From a checkpoint of a small transformer trained on Wikipedia.
Size: 22 layers, width 192, 3 heads of 64, MLP 512 SwiGLU, vocabulary 2048.
MLP neurons of a small language model. Each row is named by its layer, matrix (gate and up: input weights) and neuron, and shows model dimensions 64-159. Each number is 500 + 50 x the weight over its row's rms, rounded and kept within 0 to 999. Numbers have three digits each. A neuron's up and down rows have the sign that makes its largest values positive.
After each neuron's rows, "fires in" lists the words (lower case) most often at its 100 highest values on Wikipedia text that the model never trained on.

L4.gate247:549483496548451473495526479483509490469506488557535530426587469422557599486410528453485507642500515523538469591387475528510573504459502485546474451447527512517482458491425510493447424493373559493522430514549504485515462464502424560531542530451507512522469496510445491484461507502496559540
L4.up247:536501485524541533543575501497533507466528541467508547468610456398533600489439615484536594526469489542552500629435563460538569428471512550514364505515476523498558453494411484539447469545385510516432460471474546476508414483418411505533512559435514511583455456506519555543566449504482557494
fires in: "all", "allowed", "you", "yard"

L17.gate249:502547460489483439551546593549525520410495523482504510496518474577579446543556495469455446475466586518559435571441553466568534508467496526435572513530537555541457597573406483521449403568477480580452504490526662519445463512507529499554497453522500556459426455452515506454454474478449601405
L17.up249:472507453493503493522428487498537476474512525507485482526501600489500472525551487561527525402437513493521473508516504436543598461382519605476502429501506454511542563473450498524495441664516452444533453478534495517485501419480495600612405508518527500557511554524537510539400455489438566546
fires in: "the", "a", "s"

L14.gate146:420512458535501426552447479420390525459524475500551494513600467511506585552485495559537512488468493511479491577446470555530483484499494464558485430386442449513593551432504582448411601604546454555435499525525549368449442568494431511540456592456503503522503504551607479514525537465518534467
L14.up146:546572498547494480503540451394508542474448472462502480540426484412518484486426411477468447443529513442466428548473474578399546501519494506472559499427536405450492468588508514507468492547480510502506476452499480477530559487540530455612491400544571496445549423559454510487578493466487469503
fires in: "many", "some", "all", "one", "several"

L7.gate186:500512468557522551528544448468525566530515464480560430516540456410553423521502411558538467476480425563530436515607465468500465489470496493485449500514542536445468488483545443501409526395400532581446473485448635565463411467427535592478491475523447425593477532495548422563638531575531456485
L7.up186:558566444449458520591537457479451464479472458463576378541510467423491439525560468554500393405437449406483481464606468425480572513487489519464542536456512496472501494457457474587372533425415575501455413565510537484466420486510554546500434487586513415476492520528514431491552579590462461494
fires in: "several", "public", "north", "six", "four", "any"

L2.gate148:479465476481503505520461386479466456525509548505544627550539443499512519532551503509383369508455550553525642503458477476443537499440522500536404549541579500507469487490510468478436492519536584489548501412484603509395479532559506566464412477490538523522546538525525454462485523519598579397
L2.up148:493453477471466410414496538422555465553571592498444411592452456488550605489554573519592542491545548400441549549460524507452580493584551491462476493474474511558546436467555511446502527418463498483443505466544509419566530583524575520513556532546394530530475471527507465432388479472537553505
fires in: "to"

L6.gate465:479547528465555405526450514462403506470495503579546447498562470456477452442490480576434544420463344475514522544507505525515430408420411457441423493487477492534553441463571445511432434509522586458497466515460516519485484538480450528466480547493450503547549533486503484514527456535541445559
L6.up465:513531541420519440528585469491469387445507410562539476444525474476466532443573505575495507336535394500508569505604516454430466424462502491469487518450459521537568469516566459509469491532431535457434448471516552451436510532491541506537465476518547527418541534540517349444541523501493538560
fires in: "two", "three", "four", "six", "fourth"

L4.gate90:557505517504468578498525518448500592531493504538497451617471486501512465596496480387531535422521504434518509483503490490467506471461469492530498510578400538466562502495491544458537446524447486461502477528505588299441455388432414587538491474496557493571553503514462454505565541530521459512
L4.up90:482500488566491532437523562470514577468577548563481488555475537519503498602419560438561551434548450421487529547550554475443486533527439528535474531573390540463539479442554606399554460487424542495473488477574553391456421472494463525555449520445537450518530500528500484472513514494489476494
fires in: "january", "march", "may", "april"

L18.gate5:429534407476519578416465439539463522496456467342505501538528418536565375550466494544515520577501576468529451515507611533473428489467503580439554541444449521513484546433507407540551519501539490500502570460506542530510457486464492504498491491409506630547521533515548477505488552482529515498
L18.up5:512473462473570508466507560520572376482471436444541408476516443511492448548500451548539565543535477546549615545525551551433456487482555462457431457531464505485469508470467506416602545448531571576430459497394611475559475451482422465372428433493454502469504427542460533570434525488451524479
fires in: "and", "overall", "over"

L12.gate330:524510546490411457512524492450425407427500526559494403537526411525477478502523534542591492477545547548511568525441476584504447487580431486485491409461575486491535452505496549572481493572523499448535326464588478568495492549540477452534504491459508495573569518546577526472469511564507523506
L12.up330:503502455473358420566601488482571565437480559492493516484478475447473415448528514552537619545586513521631522574516453473366537482539457583523478456549504534392497553481515467534453473515528521491542498552370504490550526469462472529499516452505526505478512454554564416540529474493411529568
fires in: "the", "medical", "release"

L3.gate293:482553507604456561496501425554507481488495473455515437443495481467557575520494558487552476525505424545475490442536457506508500467592445540539440599445562509582482533552523596489547539544535546483547474564536540482453502461513532524570546512497484454589424430479537524393546439473508549536
L3.up293:523553468601419565490474422548523506478484434491504447477464483484528558533482498528525476522534456547421482477501401527542512493597407500522448587494597507564499508577517591509521575536528551446543484595530487463466494484499561589596551509527506444586448430478503522427514452501507594529
fires in: "film", "game", "song", "episode", "club", "films"

L9.gate74:423530439545544543564476501629416508436508441555483551480413504445426442539482468459502467558404463503515438531507540469441565506482618425579459532475426439512591558482646495477523503539529444524529575400483398454468574473436565520522502491510479551616460442445390489547406519586446446510
L9.up74:534465532480528460418517497472441531473559459529552468583450515608444621500560463445546428594551457479498417545517533485466464470485502435463504560498441529517490548470491464477591421439556496500559509441579512584554543505387527442402608493526475524503429602493536519496555476514551542547
fires in: "has", "is", "from", "have", "drawing", "get"

L4.gate93:509502500577514538454448469491415557569459497504561421537524468403482357446492401518483541513516485471483497545444506503522475480430460475555568446570474474555558469548479480620469463442437534504473519524526537488498378462479564461509482586426430460539446620529553478466568473456541479520
L4.up93:478503557524564465579493528526386425493457552485591448489520476416530449486494418536522441415526540478520556511481433515406534518488455513564445400572451458522589393463446506631489507516410508563514480476505494397496386432453553495503457519459486393449466587570460485447563490492477468522
fires in: "many", "both", "several", "four", "some"

L17.gate308:528487536501481578542470521383497490445393529483456540492532624472451502549541384436510474495525492488485433435479472563483537525486517480482567520513515523515501527562503475480482465524549490530503396444454494453486441541430487601618497392468486555533493529480463386512578592542543492467
L17.up308:526529474462517497495524576555566530491481477358493523578471438517475502520451460507433463535503505559407497485607595426514442484499546577448572491569467565512476578548551512478480515531498516497447508441456438467554481417523441500503423518524490533614434522468490464417509482468510513543
fires in: "had", "has", "was", "were"

L8.gate94:551472460467441546492407607539486459512442507481436445482523502485462400543551527481523539535491566541454436509531516569498503563464474574506468488498526386492571467541490479539513500529501493607498547564475484541543513532481495530517532465568548487484537564503537529511526579353585481473
L8.up94:491619451568531436501437513475402533566486586462451492527491560487485449440514410453491545535576550569517471560492553592537569512451472503518494520533498426640530513506468508433547546533560493461508496492573535551520468519502555513524493453540535556542527500474443544573406433460531440440
fires in: "there", "until", "following", "people", "before", "whom"

L4.gate29:604708564617469560563520460473547537510560514532443474533469549399483483492475405444490473477503506435452578516549580483501522478578367525437551494517536497462447491486598477537552475543518513511467476461519455396533492480456521517472477568530594533451500570487533585482500477555521542470
L4.up29:670709539618495572574542482464521556511543528546450482501466522434512464509453429458471494458488479400462476556548538471456516439548346475436528455566569489451404459455551466508520494547524517504476517476520492373513460503475516498485481548559548470488502519508488600475477548580572526466
fires in: "university", "west", "east", "western", "atlas", "college"

L4.gate317:424580565627544561503575427537523366535525497544473408466570485426549433487556543524592448503530476553496548516449534508492499491543389544487488481515454463579470428481454472497582537528577528494511615517542603566468512389447487555502581530469508476530405463572470566471572558532516537505
L4.up317:552484412537523571590513424464482440564481520428509356449536493398524433503496541539547438559523455500479532487413536461507478480492448464496506499465469380500424470545496604606484509502536481514489462450486585598379556422497491508569559546559562554466413486571585508531463519551522507504
fires in: "school", "college", "schools", "station", "building"

L4.gate445:569490343421428516518527513494547428497401445502522501587573437403424509486444423572512510433540537496500530425564472502584516432386519536501479558456535461542498525455496463476520409602423450518488532462520588436482400489581444455524461533484524467589508553548496544447504583616524435516
L4.up445:456549563563542465542521482542425493480523564518549464461497500438496532480456452522527561450542392563474366532398511532425522583504480585451536548455557536523563468586494490494447478474616542521539511424562526420519530499548572461426510448437418568500445542481569576490527526469575492519
fires in: "other", "many", "several", "some", "major"

L3.gate183:461498577520536565439423551466526421459505529539543479531487469451466455517512445482437505499469460472578521481496510426517482539523487435510502504483519468565470464560506469483544444536516547547456549495572482534483427410505519547515485499503536453527536516584429434472470530476589431428
L3.up183:454459571541560564456431501488541415491518515543550491516505472445468435532525519478444511479446443475556548488500497496512513532552496476514486488490532466554451473570492463492508465552503543577450568481561467530465402422500457526484496475495553448562548508580428424476489488464564469426
fires in: "national", "society", "social", "world", "soccer", "state"

L3.gate9:471453488470440453534457466497513453527457490488386533533494475511458507453502504568387454557529401596566536367528519402505438580494461420504495546474657512463492565497502542501520435529560478436536447499476459391427440505551576518512463567484557472520429473452479580414524525478515528553
L3.up9:486435463500416503555448457450487448531449453507461544539517454470433463457489506556412508605542440604568541466530482473471461568501454457523455525473714408499469542484494517553484413549560487454538402466503553404406425474557498506551453593485572478497492490511546560405483543511523494575
fires in: "division", "returned", "design", "film", "colonel", "return"

L12.gate13:627472491563462416553530545483469466549466546549490504471560380369551534527523566521526440502488472539486586511473567539550503499561540537524491512500533492440536494479408445505489491452538589395520497576531543483401562468430422524506529415453485570526517451577443464431430577544459510466
L12.up13:561503427461407526515538488565400568397551481544476426555451601535558533452565520465570528567563436507486563476532522471430454410545521505485547491516620570546599500481500551452352524486515480479414514557505415496514484489438460481486461495449449492465474436553530513505556499447567522540
fires in: "of", "on", "the", "response"

L3.gate52:457519542527577541564511446526430468484489460518436483437558526494554481536428417544580538562509505409517490423521513599433500491538415521518516585496417506434501542568479460608604419472532551471520513526457451523485462440468546531501546541457392433481425405559483443452487631361446576459
L3.up52:440493565549613492525559496478426469517518513503520491494462506495540493532433484633596494566536506436554473479473560505423446476477443519537518558442371427458533493598437450555605462465522516556567536458508475481491524450540523498519538458501470439496450455445543484436433605428449531436
fires in: "school", "education", "philadelphia", "professional", "schools", "philip"

L2.gate45:536502539471478501413551480509450519528527444472537514491509574448557505484527455500494495563431515564535443513553481458497621467538425624470401548396536608432432582533529482420465474504384497583524547420480573483463407505512536480493510589600451382452540419425563438480541493421469475501
L2.up45:577448537515421560426495480550486471556387565458512513494538478540397468512501561428452506557504519531563535475584470461549510433404498518525436496492527426529451410573356467482516435481425456585426539527455512585534494520582553455526549391559532417501486530459521493449500468439462393495
fires in: "born", "show", "national", "commercial", "shows", "combat"

L13.gate159:458566511441460528460515488509471448483567497486587472496499463514431436443420402596544551379504544528597536473528523531381464462494527519512479505508489500418527501507524440434529500580469531548434518452494492448541468499487591481575564476426542527460533475485551492512494560462443502479
L13.up159:556527432485569450429502562554603582424578516463537434436537529427571559481511439374501570461447510531454410515471518484530466520527507507490440520449571456395360530473465469495509504474503474572432463465468500483488571543542583464574510596411483519499512512514493458478608490580364501541
fires in: "many", "of", "other", "among", "several", "few"

L18.gate391:473432542531556483509506498503483546428550503477457436504568473477486421487513482458487477501531498444452427463463504597487535541476467488468558493522422485472589458495441530572458445445447528495436437417474422440495527484479528510536552587451520487499547421460528460576586585432390516493
L18.up391:513550492529513556482571597515422527537496517469468507545516491394421514576554491487572455538548469556460436450563498460573462460608448488439501492458480500502578498495511495442595505441534551506507544410559437529490445457459480449574475504482456534579418452463587511484454602525453515520
fires in: "to", "in", "of", "through", "with", "during"

L3.gate229:448539525551520466519537449402499505447535518477420491499487545523523479490513474577524445507456466559496528480601483481448581534474486563507443457538475497520431572499454425486537502480519447380581519525524345514468458508446576521497551623529501443494480561514492545502576553484505513466
L3.up229:452487489491462502568591487396482578464408503451535383548557433432489444423506551522542507550517442517563492563409444515430391478490523534523469440492488444509557508457455450387449499477429423565487483530511511553436479405472477455508484554637495486565443464396477553455497636531555483553
fires in: "company", "service", "building", "station", "series", "served"

L19.gate458:483532466493504434511408531479448417394472497618407470555467510544501522600555490511493518516506526424453575565615576454434476515473486503499458454493521582569474490541523446417457425506422527469492525550439494491557518511477614504528528515514434467489503507494522443452431488511545539428
L19.up458:547512486494505459530598529448540426483497686477564485487554510549478501516515442444455445425486534442498525497588526473566519507496488517591500441529501542497498509485455502475464554463452486454544474500476531460404451515416577512580525476466499536468533477453431427489423504604552524494
fires in: "a", "aid"

L3.gate166:595487504485490525478451461551458440426457428424624579499542450452506517565519499469509600526481437387553524461470519497483427448576439496522486499507558410504551527556450580528500447445595502467486435541542436428497520520575519455553529440509558499414631513539432437526547493512503504510
L3.up166:573472469460458492360458475600487438375446473435602595533494477484477433574509555507580611485457465459529505564457497537481467516552473560516458513438603392491581493521467555502452463455621554460510491514489535504542466519522499485579490466493510476408552485529534479506577498518490491473
fires in: "world", "usa", "aus", "german", "us", "rus"

L8.gate250:579538566464524515464399460484516509565503539494543503457577596557503464529515391490513460521489574472537550498501502537500472457479482532501485505443440541556592620551506554468539562482453438584440554546515595409411444424526552540535526562508553523605540550527585464562524526547515478462
L8.up250:461495483481485507535594517589576433520455516490514482485485425433451441525508507491525518450418498470511540588523526434500476542472492501504370483516547427498460461540475442529427411524510551505527490503582519429542476445431547471546573489521472518487490511484433502431533555578542505475
fires in: "university", "small", "schönberg", "type", "smith", "society"

L17.gate500:531484504522457556543498598516415444506446532520543446492603500512497457475514500570593572428504518378452445449601504514473485573499528524597517460545505570475435497465479516489476456486399555589549507537553488490490491528500563566530478451576435561499462523430525504561429540514510432493
L17.up500:521535569486487562448518377537500567522535574489482572502458572472548480476550471498506446520384515510484473501465497581440580448421581562613493517482462447528522467513445523528466484543480472458485499455512468448445515492428509528518455563532576484615456518491462485519467493478568486517
fires in: "a", "charles"

L6.gate459:530443506482525433413450455504532441533521457507473444459496478366534425482490463421488521444551448465583506605544397523514419566528529517524551437475503559436557441447505535496413460540452501451582457494488641407473469440482424501552540486485494428448451508535513522459511520425574500632
L6.up459:570486505556513458413495531451529469531538536492476470479450545382593420561502454402541520421516490461580511601555406548541527551580488525527559469451521582458530472427511567517434468514464494460523443571511618391501471456524456516514481519478491453483482506591509498425464502495492486588
fires in: "may", "april", "september", "march", "february"

L6.gate208:477635497505446494492533544518500538548460531512490487565483502439547447536411466540412435405476561445424498560386546459466503413515433384532541453486458385507491452510596507573536488522529559566548537523543489452537471543421460496458516482440483582533401536407456544494396495547445546505
L6.up208:459580514552432473480534506469512528517494519515529465502466550430511455568414479557423494402484499441454475591427541479476523461485437436524546428514491402522549484536578518552496504549480586561487483491569461469542469525371519495476466514475485583560444519415493582497410462526474497569
fires in: "mother", "west", "lower", "western", "another", "other"

L9.gate103:507449467502473588458471455574542482530566473418556544498388436537561485543615459465461448457541495509584416406485496563468529462522508425541443467405605510474487443465469527465581558484598502493522469513527485586432496496492559542514461489533608501522453518586509521574446441560425527522
L9.up103:453474470477464575569521499526449422510549528503584522503437359513552474504479537468470447497574491513539448554478449462539495438571553481515431526475583535492484473494444483458486579484583518435540474535582392462467484534467599503581483559426500468583441560529488533473492480513479525454
fires in: "film", "work", "worked", "game", "from"

L18.gate447:606559417525480579536519478595412547465492386470473352458530436552454532518479590507530569508569486526521496449464498481441471503407562506436432514604536473533464553520494520526460424556413497526440564514555447493487529413511535553559487496510484582594429492498449487560461564473422438504
L18.up447:543508553486570502503525515407483512438458576524526457552428378419550466560520462415566481539509476450515572498532448505514428514472474512448520529521495475515546507528451410518518495517515471462470486488477512467500531554474547535460442567503449518490589528470604475496542462485474521474
fires in: "in"

L2.gate319:506497492478496423498575356516464392524432471455522507554528524501539464488396519485438524565570496505547528524464529564525480506482443449459526545559416493529530487571481456540360481525580509524541469497467469514472521510489431494507453542547568452398469504465497558343520499446524484548
L2.up319:514487561548560603436464487529547444512506470513466410552526493518486581500453549477495503593512466519380374609480433571519549546453457550445493505577460608547529486433504517474489497560495475531506441497495531545460519505532524522473459507489522466493436522530508451437424466594537562503
fires in: "group", "member", "languages", "groups", "international"

L3.gate131:515577473541593494423442431415564465529376606497541418579465549459514489505569413522456509444497449534481544441495607502467432528377475449530490539480442431516532572438554431540530440513492509448466475420456542435525401482457497503486408579452465466468439489549476469531555595454563582561
L3.up131:479541465582572524477497453477496535493300512519523452623508553479473543499587471568515450440473438569479502501498566494462408526323477463516538471497465449484550546450532457506492479490470575388486486417543460472608405479417492521437429538542506453442519469467517454540595466489520599530
fires in: "three", "four", "two", "five", "fourth", "six"

L18.gate165:451523559557552552585483476581562436597494600518486525493596552394536525502553400484491465479416546526480422506513588500601474519542451590513514478564473477487572543430502511467486530539460569468452541394499483558488525624541561485533499510513539484486570434467524475523437507500614490571
L18.up165:578494512420508523580501499524482436504599504627467423566446528514493529512539478514451504490482513497475461492578495515457557492480460566494506586499535423582424497459576543465467561490567442501525495451467468495544583556525405470415455506538533498352526494368481419561381533454556433543
fires in: "is", "was", "were", "came", "being"

L3.gate127:517489490586549580488491430511489479457522478420542459488531526483528532621517479459563441532458506352447469454522491497489486422482399512444473463519498507390487534685439488461468471494453526478565459574467497492504349505522475508513497489439502511588507507518537466396521574624589444436
L3.up127:494485485593556593487495406513493522522524486407543471474544542476510543639547501478590455522463555343427457458562468510518510403476394527449481452494485549386479533686473496487488472508474550478565502599524478504514350506535507532505508503467533502568488435526515429401518550627569481427
fires in: "state", "national", "public", "major", "local", "government"

L19.gate330:575547541513423574511526442456380462548457449571565526470514467484402410537573495614511511505522496522577515479475513540516536462538543485488507474499484504432516424458528538547555446463503480579506462469516484509556352593543500550506507469432431448475544443518588512599551447512518638481
L19.up330:606516461502490515400499551459466533511452512434554529557522477472502505538510467510536489451575556530476645574529587461526560568495460496465508592467553487429477516557513565558482408485463524489461572480477455453529534495470514541531520583458521483537476369440627465525435529526425542417
fires in: "to", "of", "american", "all", "independent", "indonesia"

L2.gate120:504545561505510504502469468497476558464454464484543433535498507488501498526422506576456486523412471566482463499422532470495422430544421540505461434443479405449531559522498425432530560441588568430523499459605502540492484432531484542541450443561468487523493428489530441483371468518586485417
L2.up120:542388426537540473543549528470516593458530592508441522436496498536550495513490441488523548479432540407700468423405519547439483435440524468476550503489521533462604452407484508500566494545558454522516483535501559510479398515445536511437527518543504492495506486535556500479557520531526423465
fires in: "the", "very", "every"

L7.gate326:533537523513496555580610352535543565496578542514515529522475405423544568420529595504520540519530432534471443484516465475561518488560511484521534444504493543536459480550476471503504468565485489474472539492434539483470402483491456530426494451460460526478431526510543531381544576532477520481
L7.up326:493597499627638493555643483468547561578546526492516591454477490559536597502516468477486478511515495575461513495586470487546486460442618521477596489512559423625565485484446478501528500467483444529455565529475576568450510462450495418469504508469469504482532563457597428388504521546517473551
fires in: "area", "team", "teams", "century"

L2.gate122:593500490565539675565506503570487495460566554563439381477549523471428466448519457507501509539443424393476506576558453466365508504494546534508512521524518418535509540575437499484430475548532527535494568577501471450550533500501484517451520484517671597595576440500484451544613451450503428429
L2.up122:543614530495536539454511509521490576565547545420469541474495415516514506455444542426603549511538535577442508453469517595425461538487552574589443533432575556510431555520467470450507501627497470368440578516446453481466483550534513420556454496477479582438495561448522394485487547529523481503
fires in: "school", "lake", "making", "make", "rural", "take"

L4.gate201:543503480396526519520398448454516439562450491432546405489541495403503497557517501576498419526554496502543545554495483443521447536403446423493457548486451511442479473468461503483492447596486509592471474495453550660462494461525480527550481427535462459477476543525467505491501599460592530531
L4.up201:537504494404526530524407455475505452545469514440550421480518506401491501549483464588509395523522511546532577573484504505474444510398452450459495497459441565439490463488461515490490456611498478538472499493472549686500505470533439528548491436569438437478500524499435507511495602460594543534
fires in: "located", "built", "known", "city", "died", "years"

L6.gate225:473417579498502491483478547568446509469555463499635490566499502488476435542574490412489476400528505511546550513468531463481523364486502353524423477569502476466401490564512555422593462540502534468496404472498511452499451552571529504539454488557500459448504536459420538526529566524513486472
L6.up225:520428508493565525526480512520409489457545455553528496573497534454418442572469483475443492449445552498498575486572505483498415512506500408520501485606555487483480533479491519527489491560402551462456429534450511480458445525527453512570512514360478487512510525434520490491638497559512449450
fires in: "utc", "us", "aus", "rus", "army", "urs"

L4.gate284:518561504506553496511603526512499535487584521467453535531465501459521490483488526491436441513481593394487431534475471490473551522571498512516535498448546448456478469456583518464568441534528487564481481482508542515459549452481515489588538470411551534525558509450475513511587503541583466496
L4.up284:529556511498510482497629540546476541559568504505487569541452528494503459507432560489459415539475588403489490527428509551486542496545476559523532466528523484415455459514589485429541493577517477565461447451502558495457553494469488504599527466466607497476537503527540523545581502538561479520
fires in: "north", "south", "east", "west", "western"

L7.gate329:601516608510551507581537430541516453505480496575604444544558524482453370450492494550473529429443541513481557483422473509450485438453476334483457524451408495428489485491390532474524507566484507494532502498451516471575481417543485450513483432498496471557516450524460517580547557434532498460
L7.up329:501442427518505541393415553522476510482438484530497541489581554542486419483493479491529492420531560405433504531545494450528492476469427658515478399501545530489474454591515544554448456509530455502502613526481483475477514424524439514525437605498471504464514511618597432505536551498536489537
fires in: "both", "several", "set", "many", "sources", "floor"

L18.gate159:491578494494516513589587429466551485491433508475440496575414546458446533501524479535477572446471482463560481422509467491578370608525486481524491415540464582537377570468479448442516565543527508544488458585472489446436485471497473527512456493413549519523481492473507462489559523380558420523
L18.up159:530511494399472544490463570516509492518600542434518479563445499454592561520554504561460501480546507539419458455511542424595469518617480495465485446513528620570434646509498511461499476471484588468483541499584496594544512478482445495470543570594487475495451503513483480464507559514497510480
fires in: "was", "is", "has"

L3.gate123:402486436420495487457463448632465466433475452465559525524576549469411495588493567492449540499497508514503531552463467515524549589433488506516477557505442499434484490502417549457454511516499483489522407538443574541443516516347439549538522520536457438524512477578419593515530519578609535538
L3.up123:419478422404522510450450429609470468397485437476554524505524564476433493552472554474478544486538481541493553568428470508501541547427486512527471521562446519453585454505422526444496506538487516523498478552448550570433519522339485503529476497499413441508479510552426598529521534560601553547
fires in: "members", "man", "manager", "management", "loss", "won"

L18.gate179:520546541550524600442495439553563438426486518540426516508534453486440571544544443540590589402483570502479483474518561543502521432509449464572380539510443529495494364579452539511514511467427492507448526455498506495448510506530602517484523459538418487589561472502492547634553496467590612494
L18.up179:507484479482471544538531585492506530537528515553508422565518517451444502418440491423529477606526516443456520553492480446521526528568447542394488536386503499499514524434517536481588503563474517488599504518501505497544482436505498490486493445542450477515498500389474489442463398419488593515
fires in: "are", "is"

L7.gate500:437513544544488519457476473457422515462436466518509428454457579569456559525482521454532581467463533536509586527536438600552590450563475479491502487546424346588538433436479523517516539542565453540542496561584459559584390428461493434486540486461490553558442427482500500468466527512444460516
L7.up500:536508547523549451429486506522421602572415479566522419530573569497525595487408428461482571517486503567540475531567429574537474518410611499487496505563476437660584444519457497574514496543553479499516496540467527499519517443453517535549506549445551463587486504454506426435550513432589496566
fires in: "when", "until", "before", "what", "after", "during"

L4.gate242:496522504536430503469469405527522491441570539520468508507561457512492494629485536426517494428489444530525555578498492621449531468564453485517431472479503480415555486520508464506497493508437571425522548489447431537453435498500476590509524458532497379574545448548415524543477440549448460476
L4.up242:470533518556540488394479580506543525413546528486465514499508516450485458442416541490525509465459431419438482480511610438471553584394496628474548505612390503500570505525471546506547482442494545424594503540547507410518551509498504495582476538472572499548481557499372530482499607452579524515
fires in: "january", "march", "december", "august"

L17.gate281:543546363507528515565501433535470421473414482512573437506614512501450462443510494453410465458422594463512466530514616536548447491565444470464539476573572425481549531538487523606466515487529529415448486531529578565549609479509435479490507454542515532573483395434545584540454544412458411469
L17.up281:443523480540375512548481498444573548444439476420483504491475397572379448445591478484412521461541477402553525506485476560519505445424451451465532482518557538492526446529479537559530505473512545482557508482463577486620478365475479483522503451569419531494593469436500501502447599471578429425
fires in: "and"

L7.gate327:485512495548441432497482515459488394485478484511490507469446488510487425583426505588428539598520489438598530559432455510528476464521504521442470395429505475505449537484430525493519498527500462553483457508509482535417479367546372556537541459430503467526437573483502492489444560478568477591
L7.up327:486487436433496561534430460464525449423521385584486509426503445521461476459511564464469542577517424509571461566526542406543400561482428579447493398476567449476424437562558541471475505490538470478487509469580534486495496453478579484486469412437453487507556584445505556507382455637510474474
fires in: "small", "m", "state", "university", "republican", "tournament"

L7.gate151:517524481498499457397530411501468455542582552531443496558433551363623460480471504360520489430502472417571439549481445509519525484479540471436519434465399536493555454478438594464461515467495443456537473546481525457453452406423492529546483529459516449492487543530518505479538504485591573544
L7.up151:499508453472553459425523393513499431517548537558466519550464589391656480490464486374515486430497436424566453582456447543492534490491573492479479418454420514470544464509463608436510510471520475426508464559462588440509493430421481512534474546454504468500473539509485474491519531466521565570
fires in: "march", "february", "june", "august"

L19.gate1:594453450549525559438450415479428436477495526485499571576462584545490467487505503441495554602534526477464468470541536537492435492550480446529478490397469635444600545546490479450486357463486460560432472491499472515527553502502543489482551445497535522379566464488509418470414505489449444500
L19.up1:533452506467613504486592500564477383550551469486572551549430558493509607487616403519515530549408508499511465535526422491553454471502620507602526455470540569589544435500541471505544391540521443499503503443421501476486599458483446501449472435512469483573494509467482451476534568548454446529
fires in: "has", "have", "s", "had", "is"

L3.gate457:529433453564458565498523509458440520542571468469441506479422541436546482621463595427537510368492521446525497549542496509479546554581452510509597414608524573490520497469483599479466500488403491434476432538516562407486463462472404496547503541423470421458537551549441451453549534498546537531
L3.up457:540456462496467562473505482442457484539550521483437468555468516443443548630454535397516471383558553478525504605547437499475533544475453485526528463550503545483523470493461565497496465497439415457588431511489561357490487416457448489571507505379499419466557549516457451470512536450554461565
fires in: "march", "january", "may", "april"

L6.gate284:490475482487462519431513557518478531467527513453541522557527374513438472488518459379514504514565499548604489511540562489407454456412465547518420476518579501607485444477471411483499476521469593562517477488470493393501487452474610563503522541555547430422534495582494499575519463482497464512
L6.up284:495515552554476541448538521461564536524500533471537473488486472587474503524536456467502528491471433572607444503480580454455485471494477525551460515394604400538458447488482387514513430451506514535583562472489523421409410469438601534485457491471619391507509475576475502539538502475470457499
fires in: "year", "years", "number", "last", "than", "most"

L3.gate157:433449569493526437335502472513513502520557523484520533574459455497577462510446477502490570474433436438527493550452492508451550505534494459518442534543472507491448465481521466498478437509461585582513451510494574509558453500485494549536547475399420502559507536396437574423483502529494478488
L3.up157:392546591487481452449407508537489521591418475508496453475559494465492575478507518526423592550557431451476534500482535502458506531512530386544462521481538570477533517539469547496416468543458569480525425548427499535481483461536420617518451456413446508525429452490473550402490594514513525519
fires in: "do", "you", "young", "y", "does", "yard"